config.yaml
n_layer: 14
d_model: 320
n_head: 8
n_kv_head: 8
head_dim: 64
d_mlp: 1280
vocab_size: 8192
activation: "tanh_gelu"
norm: "layernorm"
norm_place: "pre"
norm_eps: 1e-05
positions: "rope"
rope_base: 10000.0
rope_fraction: 0.5
qk_norm: true
attn_scale: 0.125
bias: "none"
tie_embeddings: false
parallel_block: true
init: "normal"
init_std_qkv: 0.0412
init_std_o: 0.0326
init_std_up: 0.0412
init_std_down: 0.0
optimizer: "muon_variant"
lr: 0.00783
lr_mult_qkv: 0.5
lr_mult_up: 1.08
lr_mult_down: 1.5
beta1: 0.95
lr_head: 0.00469
warmup_steps: 25
schedule: "wsd"
decay_fraction: 0.601
decay_shape: "linear"
final_lr_fraction: 0.0
batch_tokens: [16384, 32768, 49152]
seq_len: 512
doc_mask: true
train_tokens: 398800000
steps: 13616
dataset: "wikipedia_en"
MLP neurons of a small language model. Each row is named by its layer, matrix (down: output weights) and neuron, and shows model dimensions 128-255. Each number is 500 + 25 x the weight over its row's rms, rounded and kept within 0 to 999. Numbers have three digits each.
Before each neuron's rows, "fires before" lists the tokens most often just after its 100 highest values on Wikipedia text that the model never trained on.

fires before: " |", "9", "2", ".", "st"
L11.down614:544500502476488498524491495485521479497501460506516492447468528501446521548486497504477539522526546496498489508468505512488508500499505520464477464472528499500484522510437515482504485522485490495475480493479509535518503463449473501476529523461497495510491552514475471480555505468518534479491513488494533531506512468451526486513538471446525430520471509482523499530505514528495503521486

fires before: "1", "2", "3", "5", "6", "s"
L11.down343:469514508516493475479505499499521521477483493476478474446490509502472524512483520522500527540490503558528497516526520497503505503494501490514518493489493499495514495479494469540460478513477470504502491487520501468482505537545542501501467500446497510498486471514493476503532516512513495523476504462482461524496526509517488477461525534505522523501507571506519534555492491481458496487506

fires before: "9", "8", "0", "4", "7", "5"
L9.down818:458539496518480467467495469477518576522480504518495500475516543517459501494511510475498445485526447494518470486534513489522507491430495499535492485503509491511533475527496507473560479492518476496490487470514516504499427518501511509508507508489476506492507470522501505486504516504469536534474508504507516545510527494512491434479449469482530499485494519473532521523483498466488468499505

fires before: " |", "%", ".", "0"
L4.down81:525534506556516535479518477518479517497466497456546507484534510505534517478488517453516487459448456468479507495551492520447506480526544475522476509478498484485532490461537511465462467518497474483480494507482538504526540503482558482469461479500465506529503542483502523499465548518517512455500454495493505510505484465536514517482518508500494482488494467503541531490519470516518468506507

fires before: "1"
L11.down563:500508562497495485516482486542493492501504464505533519494487481491448457511514537517510512513512522533500503474472481492478482467527494511528540510519576529499515480540463526535453500514501508486517488500470491521482499498538534475485483482499493498481506503485507482509506504520530495518524531482474519501481486466476475487453525493515519507485451509513502579509492529500518471506556

fires before: "9", "1", " |", "8", " "
L3.down723:527465474506523546480498510488498492475508515522502507440479514543456491515475497518495493513488499484523518550488490513479533485470504488526495486476512491498531478446435514476515526544510523538465482492486549514501483500516463498519486548468471435479495463503452534505496502526509514471439490499482486496517491472505480479529518509522451504513519486536466518511522494486486545502530

fires before: "9", "8", "7", "6", "2", "0"
L11.down1030:501512486508487486486514524514498493510437481490455489502482507497527503551499511485473531505495493517495437488506488471516485496488542511534483488503509528474514481514508540496515549505481535484449504469510492491492522527522501494481473465470478506492472484498500501468479528504509483516518475488490522546491548499526533491502508517522524478488497571475497479484472508450489481484549

fires before: "0", "1", "2"
L3.down695:525493490501467497479547508481535492457525493512498533524548503488530461473467481480494471504512458520529517499528519452459518511533461537499521522459545526515464534514451503514526526478480484458519486481461498512492517518493494475477484475534487482510472525481502504508533532501480542553495462521509552523517526486489516493516489504509490487530480474498525487460478494525461481503490

fires before: "1", "6", "0", "5", "4"
L10.down432:529487493550537460494486465505533434531527480491507461511458493512484457502511540527516530516534551520494439490514501483510509477517479549469540467547561521449489447520498525541492522547517495539489484487524520508569506483522511476469526480544489493495464524460461473553498527503475472470495491525495527503504479466471510495467488489469493522514506475536451472503489487516507530493516

fires before: "9", "0", "1"
L10.down662:489508492487491481542507493518481461509478488490470531508456526505523487500538500493518525538510486494487478520442528493607493440517464517446478529494516512496498447526496420437475524503513497525483534501479501478473521511483493535496514525515481554476504498458498471527480535519477476491531502514502514506498534458486469497488470492488501508511521453480483490534495506472492513507513

fires before: "0", "1", "4", "2", "3", "5"
L11.down615:522504551505498512529517484525452547515520515490502480520475472538465471527531502477484502525484489462500493468493455480506542514515510511510471460481510530490465485534532484466481465509506503502475492447526511551478500523466516536469527500460478538493466468486485492468484538473507514484476462466481507528510507509520521520487467505500504522502508556479487501501511500481504474532535

fires before: "6", "5", "4", " on", "3"
L9.down1108:530513468507514480539491502496475542491549481497506516488490499525472469524513462539478494467448484547497494469504530511530488463494487487514487499499525509527448508532476482484529528513503482512456473496500486500478445465500503558479488501474528511437528474522525485509485530516524446471484505511524493477502479505530485533466500502479499490524481459533487545530538507522543526509524

fires before: "0", " century", "th", "5", " de", " years"
L10.down398:540452463472550451477505560490534501469508501471505534489512539523482477499484518477464507449535492516527523509511498565519500486517524479470492482531459508521511519493501469540480495498484498495509528481488470544484498497479508512463531473522479445499518491485485474499491502519520472528451493496543504493492448493502490502549483534534520497514482530507509447446506470434543501510458

fires before: ",", " the", " of", " he", " it"
L11.down1155:456553480483461552456478534492514531532501488502448532498487515534479484507499533509484467479476496458503483506488514491488494519498485453483509491469478531480471502465502589466526509502505500470470467505452488500523535546506512473535533526545491555518503512509505503477504536445508526481484534492511475529477514489506479522501497533538504490499483510521489521527515516533452521514503

fires before: "0", "9", ",", " |", " "
L3.down989:469475503476540530465522477468527538487547512460552484502509526513490520474508457502511491506502504524549512538479477508467512440465521531514509476483499547544535498471483499504509516517489472468527508549472536514492486489503511515490457484455473527485499534533485502491544497529522492482467520511498500488452485500489459472507502461514439508502528486482472551490510473504524514546496

fires before: " ", " put", ","
L3.down552:519570468451503503519517483497504523501479495500476505460531491513473495480503511492519481531528528483456516463503508480496533513491487459447549487497521546505493482482504540516485510487518509507489502479499515470503517463509491509500485485501494483539523461502493466540655458500492471504507481508517461497473521518521483515475500501463445491500487539495452477465490504476497502495502

fires before: "0", "9", "7", "4", "8"
L3.down913:513421505507477507496549502541476539541502495496476518518530545484457530504491460507485525467478498512475493536528489565498490499494491502518496501489469503525456512510503480524475530508468510489505490479456504537534470485486474442507496521529502559485501481493516518494471490428542479494492522493485500531516487473520516503490454507462494528509538524495512514469487465517459492525494

fires before: "2", "3", "1", "6", "0", "4"
L10.down352:484494490459533469513478488476500478472486514492463544494449518506468511510519477476497487525521506521493464524481524454555463507440488491520482523465481496459486483550438431460486529527517476467500494540492484502436511481521508530509502496509470503490489528534521491526533534486486511505489492531476541504479526509520529474514498506507489482474516509498498469484480503530510493528480

fires before: "\n"
L4.down101:475514517429487518502509497482523548484477507510509489487512492481474518531525495477498505499522510471502497487490517488484496492505526518498479504490494475493520514490470507537524496504501500522545492481504491536520514534512509482471528504482498457504491503479507480504767490552468487520482522500541461480521475487532516495487521467501485471472494485445495484486541531488512489492484

fires before: ".", "2", "″", "4", " |"
L3.down4:456520539495532508498470478519530501496540515477501456526477485509521498507488510514474506485474466509454543472491495459488478542537479464494414484519489533534508504511508500521548525476468500479479535507472524522514470459521486480481468487524452526530487460484525511526489518463538496461536519508470490474552496492465501495509477448498488524465503504523524484542551480513538513519521

fires before: "0", "7", "1", "6", "8", "3"
L11.down1246:532499511547505481489475488559519480484546453507510468500479477508528499526484522527498516510514506533501495456524509483497486482519481487487468470509530474488572513495499461448509495505486473475505475497454497483486506482536497508523494516479527461469497498513492521516520551520508468483498489530529519513466442510519504532484463537475510506479491524491539512513504529485554466504468

fires before: " |", "°", " (", ",", "%", "4"
L3.down865:516545490511485518481562505471514474490506480496499494529517521480467544497455528478488515486497503461484531485459497503483539517488495509500505492485496475503524494537499499480524472545449464541508482518493525516446532534515496445488455498484480477458502475518493521478450477506472492502457498522464501547553505493555508477477484502493506512551431499519536526473503518503512505546564

fires before: "7", "8", "6", "9", "5", "4"
L9.down37:510496532480498469519515470523523540520495518517491532444477499520540466495543469547505498513548492505446498509506534468507522463513510466508555503493489485485467462519492486484501540540498554505478510514531485460464486490495533501570512498513509439480545503574532507515461526467448483502453537489528507488499462458502454509462529490522469554518501508492476516522460495508531471481523

fires before: "9", "0", "8", "7"
L4.down487:504507565487543515492498496476492464513516533470520455507491478485531535463508529488431461495449525494531488543529478481499507528509485510514481509509501500524515492511479507544538478539468498515486510544482511515480490495498463529525537537508520456481531538486498495488588519525519548526509504520533521527472530467521469525504437501523465491507485547458519530518495493489504454507507

fires before: "1", "2", "0", "4"
L3.down425:479454576437509522489478518493482496503451533496520508489474498511498485451504493486514475539497490504507490500530470522543521482515492523490525544523521507488497493477446503440524519501520477498497505467540510529503483452524515482500505507499504488494504492506532477544571521452469543520502515489534542522506487469494494539507505474490485533506514493461454472544501503520509518476510

fires before: "s", "ed", "ing", "es"
L11.down660:487471504518555542527474505516508491507510472512475450519522498501508512497502523478513498497467497538460514492546479541535474499486532537450474471509433499494489461505491557471480505482536507460509505495488493490539481508500460500533466491480444499476528519464485485488459449518481495503496515535530531471443511477499489515534530497526534511520482476487478536518508512538495526524498

fires before: " |", ";", "0", "–"
L3.down291:467524479481468501547491488502517496523559548494499534546497534500476490468482546529498506490490516517496459504482494490518476523495509516516501457498532480546520496477522467559506545470530490499484498491524499498479496537503510472485515530470467479507447491536488473502510522496457481537489464491476530490496513554477500524501460500481540551531493508531542497466509502488525509499507

fires before: " |", ".", ",", "3", "4", "6"
L9.down1021:434526512483480517518459481520472516506530473481513506521455550478504488487479476498502494499441509459515489465488483504537500534471489510453499480491489532503501508530464534489489503499514489511488501480484522497521515443550513540488501508506468499526489466530496501535474480484509500484500506529505547475486551496507524544515484517454524526500517499481557476520521510549548487496530

fires before: "0", "5", "4", "1", "8"
L11.down475:529525501493513487526525552514506508463450508484547522486505456541543533504495494489503473524491527463486508511533510502526493523473540480508519511526487493554477490510486453468491501506532488465525549501503466499488520491494509497499502499529498549498487498493515469509484468479476510494440549518526496498510561469528532520488457503531525534493535485523494470485466527473503477503460

fires before: " to", " been", " a", " not", " with"
L9.down113:510505461553502461459496513504520513509497532477495472478471524486513523504523524499515519462507502510481522481502538492476510515467512490467460469489500451489523520544503534504481514500492508496491499527413519481529504478476477535434487476464509526519468515494481507520458490495478500526547522509519525515459486512490479454471464506517526485536498509476551485498481502527488454510542

fires before: "5", "3", "0", "2", "4", "1"
L9.down412:519519475458512503552498504498477516486468517552482496508478482523503513491492453478532492538512510497487509479495516459491520496432530482497538512441482492506496528545515485501521483477509512484533511509519518489507463497527486472507498470507502515548484482501520458486501495491494525566490521542483494521523496527530496528479513485523504543512544535487474500492510488498528497496527

fires before: "0", "9", "7", "8", "5", "6"
L2.down672:442494472412514468467471507496511511528481520501509489529475506474485500477555466498509548515498487464535491493496514532492479514524492545481496506503473485462534471502485508553511532509474532470538455519468533510522447501484507475515505521487535498494538513517521485525558512462532531507496499499506526505459520496500477497481517459476478513511516516511535450470447504514516499444523

fires before: "0", "2", "1", "3", "6", "9"
L9.down1152:482533537480507481471485489474510505530468514476515467533521508503517494500488494517527521485522498480474455501488493541522514524468491495526503484536500485503473465507455491462477495534456481540510501504513507498493493528537469521476532491491508536506497495529511500508496489448496497522467492506498515485525498538501541510479448448474496512498467477537527493538466514511533494459508

fires before: "\n", " "
L9.down572:523491494507501490508507495515514485492513487501452502466489493500474511485482522545525469527509476500495510495449488485496533508481499457501508498533468493438468516507525567442499510490530539500511514502533504500464484515484511512488490527538524469490498500514504504484740536460522481559538483506512513512500535466462520506520511526509488501562484512488497487496512484549509498453535

fires before: ".", "\n", ",", " The"
L9.down825:511530526474517498526460480555513507456511509502521512516506508430525482488520513489511463462557502515537504455518484503526517506465503524478473533532480473486516486513456513527538478502505526539482504491487486517498488501534516490493525510495493490495469506477498470460549456520469505510510541469522477481519530465513476444472498519475531473507481531460496486516532508488520481503571

fires before: "5", "6", "4", "\n"
L11.down18:530506550497481492485482485501552483513536518432514498519497469473507477492466464484476503486496509493474528493479504492483484511496496493472532509449458557491498515490446471484499447495495484431522482509518477539509475492516506508512543474465515428472435488547545496531508524482504492499520570523492466538469479483499527495505494506514508541525527494526468463502510495486483466504509

fires before: "2", "1", "0", "3", "9", "6"
L11.down1072:485491523494540460502476504485437497520502506525516497523499506380478480514505518513487523506500515502506493497477531484475484478527510519481491517492489495482490482505506517481547510536478483483478479486507518484506495513482522479488457537512513487528496504538497505520486495459487472492477496513443489492460541478493534510551471509513503515460482487530559500506493523533497487504504

fires before: " |", ",", ".", "–", ";", "0"
L2.down839:480520494500494487551499499485485474496530528509533502513530544533487438521530541547533493502516470531477496446499494480533498532513497516528514498457553481509509494507523483532500490516469463461523525528538454537508481486478491443505517495477505483467480530489480497521486487507477479487484481500466532482509513528433489514529456483462515490530513511538500505503500462492476528496509

fires before: "3", "4", "2", "5", "1", "0"
L9.down154:465500496491470506510471445473519522497533520456435488500494540482522468465480512470510496531461515508522505481534494510551495493511503507571480500486487507484492522482471440483514525510533499534502484539462484514543527544459508497483491529464467508461502494543495481470465532491496539474538513478500481509495479485514469492495533517505505433532495518525476521485501445478503521494450

fires before: "9", "1", "5", "7", "2", "8"
L3.down727:501448564463525571493508484555518490481496527490508494489450492492489536492518467491474481510572512470454518505445522464504490454513541511499481534442488501485471495461491497484536526508493503488468517487521499516522521466509499491504510477505474485529549495498489508481576527535480506488502502534489522496543462487533514492521490514518543500508480464491508497513475518534455490512477

fires before: " |", ".", "0", "3", ";"
L3.down810:495501453492471543547482482518512506478484515480478484484451525515449485493503494498493520454490539498516511502489483477523492471520523485473475513468459495461467475521506447516498511551449512494470522527484509536529525503482503540569492498474489474541548520511514527474448500482493531475523530504509508540510495526496493483527510506482507419552483538506524475486526539492465492526510

fires before: "6", "1", "0", "3", "5", "2"
L3.down116:495470509437489540493468509518499466527464519469519469457531537533494547448545461468494525506484466491518498495527496512488503493486489516512515534538503496465504526542474507468545515527504498499479482499511494480511526454524504469516500519518513474498507480511476501526569498459494534493513501473495487504466504496518521488491489472482513500542523536498465485489506511484542510472535

fires before: "0", "1", "9", "7", "5"
L2.down497:463474511496462528446532500514543558500527496537487499518522534490483501505493495543493529480506512476459504529507499517497465490477544516483447510510492488532514517488501488458497528530488505497504472482471499532488499489502475440494476533483500505487498483494467518516456500450531501504480511449474462486492500468527495543541453507468486488511486471505522487490493491504488530524497

fires before: "1"
L11.down1222:479524573487511472496480503494479515534477501519505525494509493472467485502492538484507497490548530534463493479471489487552513542512517496498534542522469547500482444521522483489467491484498494496501450532473506460460477488504536521516520467476456491471487486501468493514555500486506483488503505518475495483454530454500500522492515508515512556489519508494508518535496546519505526486538

fires before: "6", "5", "4", "7"
L11.down864:519535482538471512493517534493476512494496536555572458520487500512560501506485537494505480492528531497494501493512555479514530496485499520494584448511470511517497500523514497473513529528502531474487511516502526438547477462527493506468529524537485495529481480505459496518491508500488450576458516493470516483489542480536537526424491528465505533522529510476458469507497458481474530503509

fires before: "0", "1", "2", "7", "4"
L3.down717:480472478473543492501534536512473493521475481490537450467470475485504491449498569506530466511507488497507513527489460468499487500529477498514511552525522494485496486515444489513507511557489489474523500515483495496565464503475532492528502517527527492557522531486494518480548502518474518485509472509486562491533510464482494551473485490510490479487505507437485521514500488506522517524496

fires before: " |", "s", ",", " in"
L2.down535:477530475509500494520489485439518515467503508490498511490452554496522512526530531492507518479482489480510502509494526509537552507464493541516520502472515499476494495518499468491499454490499487529521487495530539457459515519485531512522487510505545468509508501497520515499500489511522549525485515503537513451490491498510538478489506463527512516508476506503590520524507483531468469513561

fires before: " with", " between", "s", " to"
L11.down814:522463481455512495515461429520501477468509531521449500553488504493479525507492452481518501503499521532483504491496511474534511492480465488513490520481517495471509517535511524464486464522487475503469520492465531496496451511517521512487508495477486486518498547508502522536523501458486536532509532496515506523471471502510503440515514490531502449533495523520519498501498536511504475522531

fires before: "1", "6", "9", "7", "2"
L11.down1116:464468502484467472522477506520479455543566487501526463467481496491501485493477520538490470473482542586520468518464507481492496510482483538504516527509525521523480489534515460535481496463533488536496460498492522486507498481525523513478469515520473494515527467494516546465518447521488571496496471482503501522531488484452494455547506525478486473452517495482489515492507467532503509502526

fires before: ",", "4", "3", " he"
L11.down188:523498493480506492476506509504467504482525505477503548499471504459495430512495549482501475488522508475507479541493525529478527500536533491503478525507503528463506488485499506525554475491503463507450499520456487440502512487515506499505478509530507503535487505542510511509535539489526505532491504514525496511509445451524486512468456511498488471466495470471473539488507521558492517475486

fires before: "8", ".", "7", "2", " |", "9"
L10.down1022:479523522505552504494503533500565520482506471492493529506533483523496497544493468490478524487512506504529560521496478496501519487505463477521461527459501522531514491577510428524496512537484527511468503518525478522483529506526529512528483504478477486529473487494511473468497528491549479509506485506519471491506505453528438526499485476524526555483504518502471510492475530464493539523483

fires before: "7", "8", "6", "9", "5"
L11.down591:484509514455528484496483467512511521486482502477484491472451496502526473520543538458491480512496500530538522480514529483524497497430481504524505494477519533490488480497468446465508538523533488482472488485498497477514490535512512495511506543509496473537477524513497491498517497507486487496548472444483534512494509488473487510475467485485544531481522508489513458454449467449476477496533

fires before: "0"
L11.down831:509535508492522420497501523530489497497495517490469493526505497500481475521471550500511519502496538467506504468485494512493466514533503482476425491530466550517527481528498530459486477494491501538485479489533457472474499487518482502557533515533504517490470492510512547511561519478450492522566523510525513525511488436499458446486494536518521502504500495519493437503493512475486507483453

fires before: "0", "2"
L11.down114:481486445530527521519504520491536474478538498469490498508500482512509493505475496511496515531497531443542584507476527510500521465516538495490462471500483490493556498529562493476476513499518510487452500447460522492477484502490511540538496457523494475459492502502493510491501493523510446480518473509518500535495438465490485439520471522475454524509533477512497489494522544511494509494501

fires before: "s", "d", "ed"
L9.down516:496465515561500519535502477498521512458530516516484492517469508496492466534460483484480528485502473512490466533493522543514505507517527495489444488504482481480539515502488497515504506494560561492508485511502494490470462536517501476474505555502471477512543489489476530496445465467506490507463479478482517514489478484515505498515527529532523495459513488533548501471490521510467479525535

fires before: "5", "9", "8", "6", "7"
L3.down151:527488510491510466507518496520530491504506524420520490463517467523470536458488498476527470521483500511514498539473476502528509463521504489519516446479512492521546513497504523421480515518521460476531504523494519483486485472479503521523507547474530497467487456481471521453571493489482513468506514533479466472455494454483519485507512519538488464550541507524511467499508508458525506482531

fires before: " ", ","
L10.down1065:506497431459526480495465508485573531499500529528462515524485494535479485454524528475501514468488455512493525555477495505487526504469529455506502454517530506529479451447457502506464537489500462519446531526498523492489469479477493481468474490525478506522502548496477491490511503482509487521498521511550538470536468540544468484478511474529470526465516457530490525502497502487463473488526

fires before: " |", ".", "0", "8", "9"
L3.down701:494498470522514528536485510509448543459524529512523511509449494467483476496483453512480500454504491482483513472507492506486541485510481479500490510509505476500521492514492495483489475500511528486550517534480527514500455513506489522499501474516561525465495483539512522515524528491489487475528555477485506460479464515456527517483495482473492499504476503554457514506510507515483474530492

fires before: "1", "2", "5", "0", "7", "9"
L3.down1064:519514534501488500510494495517503516469491506481515520497461494529507477499452458509497492515528483507456523492522508496493500538504527491505451473487502505470532495478487492493533522467503478524470523507535464526511494533485487477491448483542510458490511508526488494514578510484463480497543503510483524546534476493525530505492493503492502435540504541462486486488509455509478481514510

fires before: "\n", " He", " She", " The"
L9.down187:493512499472491479536523520481527519493478522498514503473480490472479526484489464456438506524555487512462472487474506505533525530472510491518539503506485482487499495532504520495522482486486480522489500493490465487477482471523505518489514532471509480529477510495499505451647496470485532502489515506498540520533546491511482545538473516462530476473519512501463544480535518542539479492495

fires before: ",", "2", "1", "0", ".", " |"
L9.down924:524505532453491547478456492503499517515480479484513526463510520501482475492513454478493519507475499509500531469514535527484496520501509545506505528492532476483506549558538491464519493536432490475517491515530507519464544494456489552484493523495465499488480467477470513485432500485475464494523478453495535486505582473483538560497484503504465526540473538513527491453491489506496521488531

fires before: "1", "9", "0", " ", "2"
L9.down886:467464514532493473513459502548516505457553498489476497510474537484485536522502520506483459468505516509501563463520509522501499475473474519529491468438519489492514468551516443511530497504479510550484505494497521501496499502564474472495532517462487464499521490478504506503479491542555524482548516518512483534500525537465536502520479535473457521475518511528497472488461518488491525492552

fires before: "0", "1"
L9.down58:528446501479522487484489497548466499484531493430470514548517453488507490501519475526498494499531508528504490530504518508547491462500527478547535526494508518546489465513439467488447513510493491499452523483490514503493480540511524494529483438490504517492509503530524514524536541475468505483490521461509528480488491498507444500486479472514527502544513477513486555509519503456502479528508

fires before: "0", "8", "9", "5", "7", "3"
L2.down5:480484480513476510449555487509552526531483515513496534495518478484474529469473503499481498469512498470492517471487517558461472510470520486480461497491450483522521520484485476517539499510467482458527506501471479558470514492517494489491465501525479519467510505504494504512497481463516517507453502501471500481509489492491484503502492521482536528515525486487514517488510474491474491478516

fires before: "9", "1", "5", "2", "7", "8"
L4.down1080:484484532463479509476506510548521509492519483507505485520491552535499519520430489500468505518514486452502514464501487515466518498482572502483496482488499534500528473514535505506490488515499475498503500494539497495502497506484500495474491485491536486486490475457492513491449503533515485486505477468513499563563467485533510474525513516488499495514496508469490537495509461496489458585516

fires before: "0", "s", "se", "1", " at"
L11.down55:490501448494491480532515555513506539462511511474523498482520498543539492539510451506485514507462517504503511530471506479503491469495468509463449466475473467487510499520459467437502491513476498523515490492528469526498467520495500461518499490538514494468480535540499494561500468488517485475501504515463489491510461484509494468534527497501486512518515521573514526484471496503532444476517

fires before: " |", ".", ";", "–"
L3.down799:503530497500536501493487539475456523501482524493462485453500500460511479525501455476494508447510510517494554489533517476502500463527475471512499530501513484470461482521520462477481496468485536478533518484494498500485507507528482536518478487454479523517488519516497506498463535537528490513482534513457503490514466522505519480449532467551498531489465532498503498525502536529483490559552

fires before: "2", "1", "8", "3"
L11.down480:497507474504460512445537463489493476481522485493519512528515478487521505529528493503488506529534472501504535533525520512511509499499480484479519457463475461491498507474521478458501563531519511552480525489496504556530500507533484475451548520491484464522495496497494476519465506510523521465494522484492519508480483479516523548491495542455478483511513524485449474464517474512479486461489

fires before: ",", " "
L9.down596:455475472489539505540488505480531497495551481514488503516516510508479502453469544505510529450515503519475507522505503519497515483493513521481468497465502511517468448480450467525516517510504495471484513519480542492511450467521524489506498472508447518497485561547500550505520485512507459469510481525539478512498457470549517500510502476550493527468484459509520525480512450493466535471503

fires before: "9", "0", "8", "3", "==", "1"
L11.down632:513498482501552480511533540519469534502515520524494487505484477526483449466494499539480537499530508447478436472493469477534487528494536510467502525487462492452480523523467502470545562523504465516496540512519521494443476475486535475514546515542541506529468535489445509520501521486488520484493486509528548481463516490492496515540487493474512513482513513465531475515509532504514487498515

fires before: "2", "0", "7", "6", "4"
L9.down202:475575515509565535466521475546489545487503479508494472479484554463498499466517482541479472424505533498527510474504450517492508547521513497446492473516468490449505483495498557508529517471461540535516491495482494516473499527510520509522523486530483515479528503527493477517485492521496477532486507525481511539520534544494500504535471544502513512492511516485491465496513461506504487488522

fires before: "1", "2", "0", "known", "text", "es"
L3.down221:473485499525488473478494545517514499480520462533508528537492475485502494503510484497512478499465530485524526516504501497504515530520495495512526479513495540497472517527492512486498556529475469498503487485531476489526505538501503467520518481558456505530511494491472471472501504470501535504503449482510520505503546529502496486514559509502503493539481511465507495484495449569521513497526

fires before: "\n", "-"
L3.down233:485504509486490470460470532488525550507485517522449489494524519513477486511469495466459537472490524493523495493489483483509468477510496534471508487491501470497525530506483461541529500479492503473517501502475515491483532544498537500541534511520473489464447514504477528531626477502478503524482501506503524475494438457506488490499547440508510443478536471451511516514547499470536539490480

fires before: "9", "8", "6", "7", "5", "2"
L10.down410:460470503458535493459526472526533514505485503485477532470543518519477473483527452461523460488500518503533478486501478472528485486446508507509539483509539528481505489487514496484561531502532495498484483484487502503494522522453530507510477458482492521468506485485508487524509522487466490496491519511527472476497512499509515474532506495519532477492508496472507480472514505478468466475491

fires before: "1", "4", "8", "2", "0"
L9.down735:490538533481533528467496498497499498455476543522496462506499522486511514483514462474490530461506500546500457510471526533537488513481499513486510473489523521428478473518490552476564508519524489491488482537469516512474486498540513467483518500505496503520506549500507523528517469443515514477516508499540528541487538466486517498501467475487479524538520497490517494477492536496484525514492

fires before: "2", "5", "0", "3"
L9.down119:522535496510495504480472557459490506524447487461481544531498492534502527526528481450495480496515492453484517521545537546525507490506528491495478481493488462488501508487498487484512515496474499512495532490493497488472489532506478481502534538519455474523497492506518503505496494469534484475498532539520484491444533459511538458501523531535499541500510509480483490495450470487553500509477

fires before: "6", "5", "3", "9", "7", "4"
L10.down739:490504481467473484497496502550525486545520481529504502490472499547511486465522461523497492484494500501502544504534476473569519475436458490534516459520503474550487513519526496485510539498521528517473497515550519471494478477515477501465478455462479563497494483465530484513466514502521495490484513483461481445498475499468473496494533486487514512524512471470524474471534487547484489520509

fires before: " |", "0", ";", "4", "8", "7"
L3.down2:532509459488457505487497485501496532499529519486495523513494555485496477498498551545477494512523497489500511511485471493510507504474491508507519476506530480486543500470527465514510467487480474512514514512527461511505486508505461496483522520500480495510438498547469528508513476521479425537475451489514490495510490542483521525477461493463523529540519520483523498480490516479547541458487

fires before: "1", "9", "2", "7", "4", "8"
L3.down255:472465479494535504496521516460533455594452495481513458500482521502525540505517480489501493486524503524537499516509499467475475501528505571493497512483519546505485495506483516498517481536495527468472521479488491491476492477532491467525550481493526497559545483492482494493566506483509506472476519532552545517486485456487506487532491475504479488476481502488479470494517420473552490517518

fires before: "1", "2", "6", "3", "8", "s"
L11.down1044:459490533509562512508522545528514508516525514481471513496513510469471507532460451486514512513564507510504467492467491548497488495517511524491516502522548496531462503529465497488523525469485521539483452484490510514542482529453498509488459511498490453509530524518492512495466523444498526524483493532470460504472498489499505474502514486509506475505500515470579506496487536477513504457523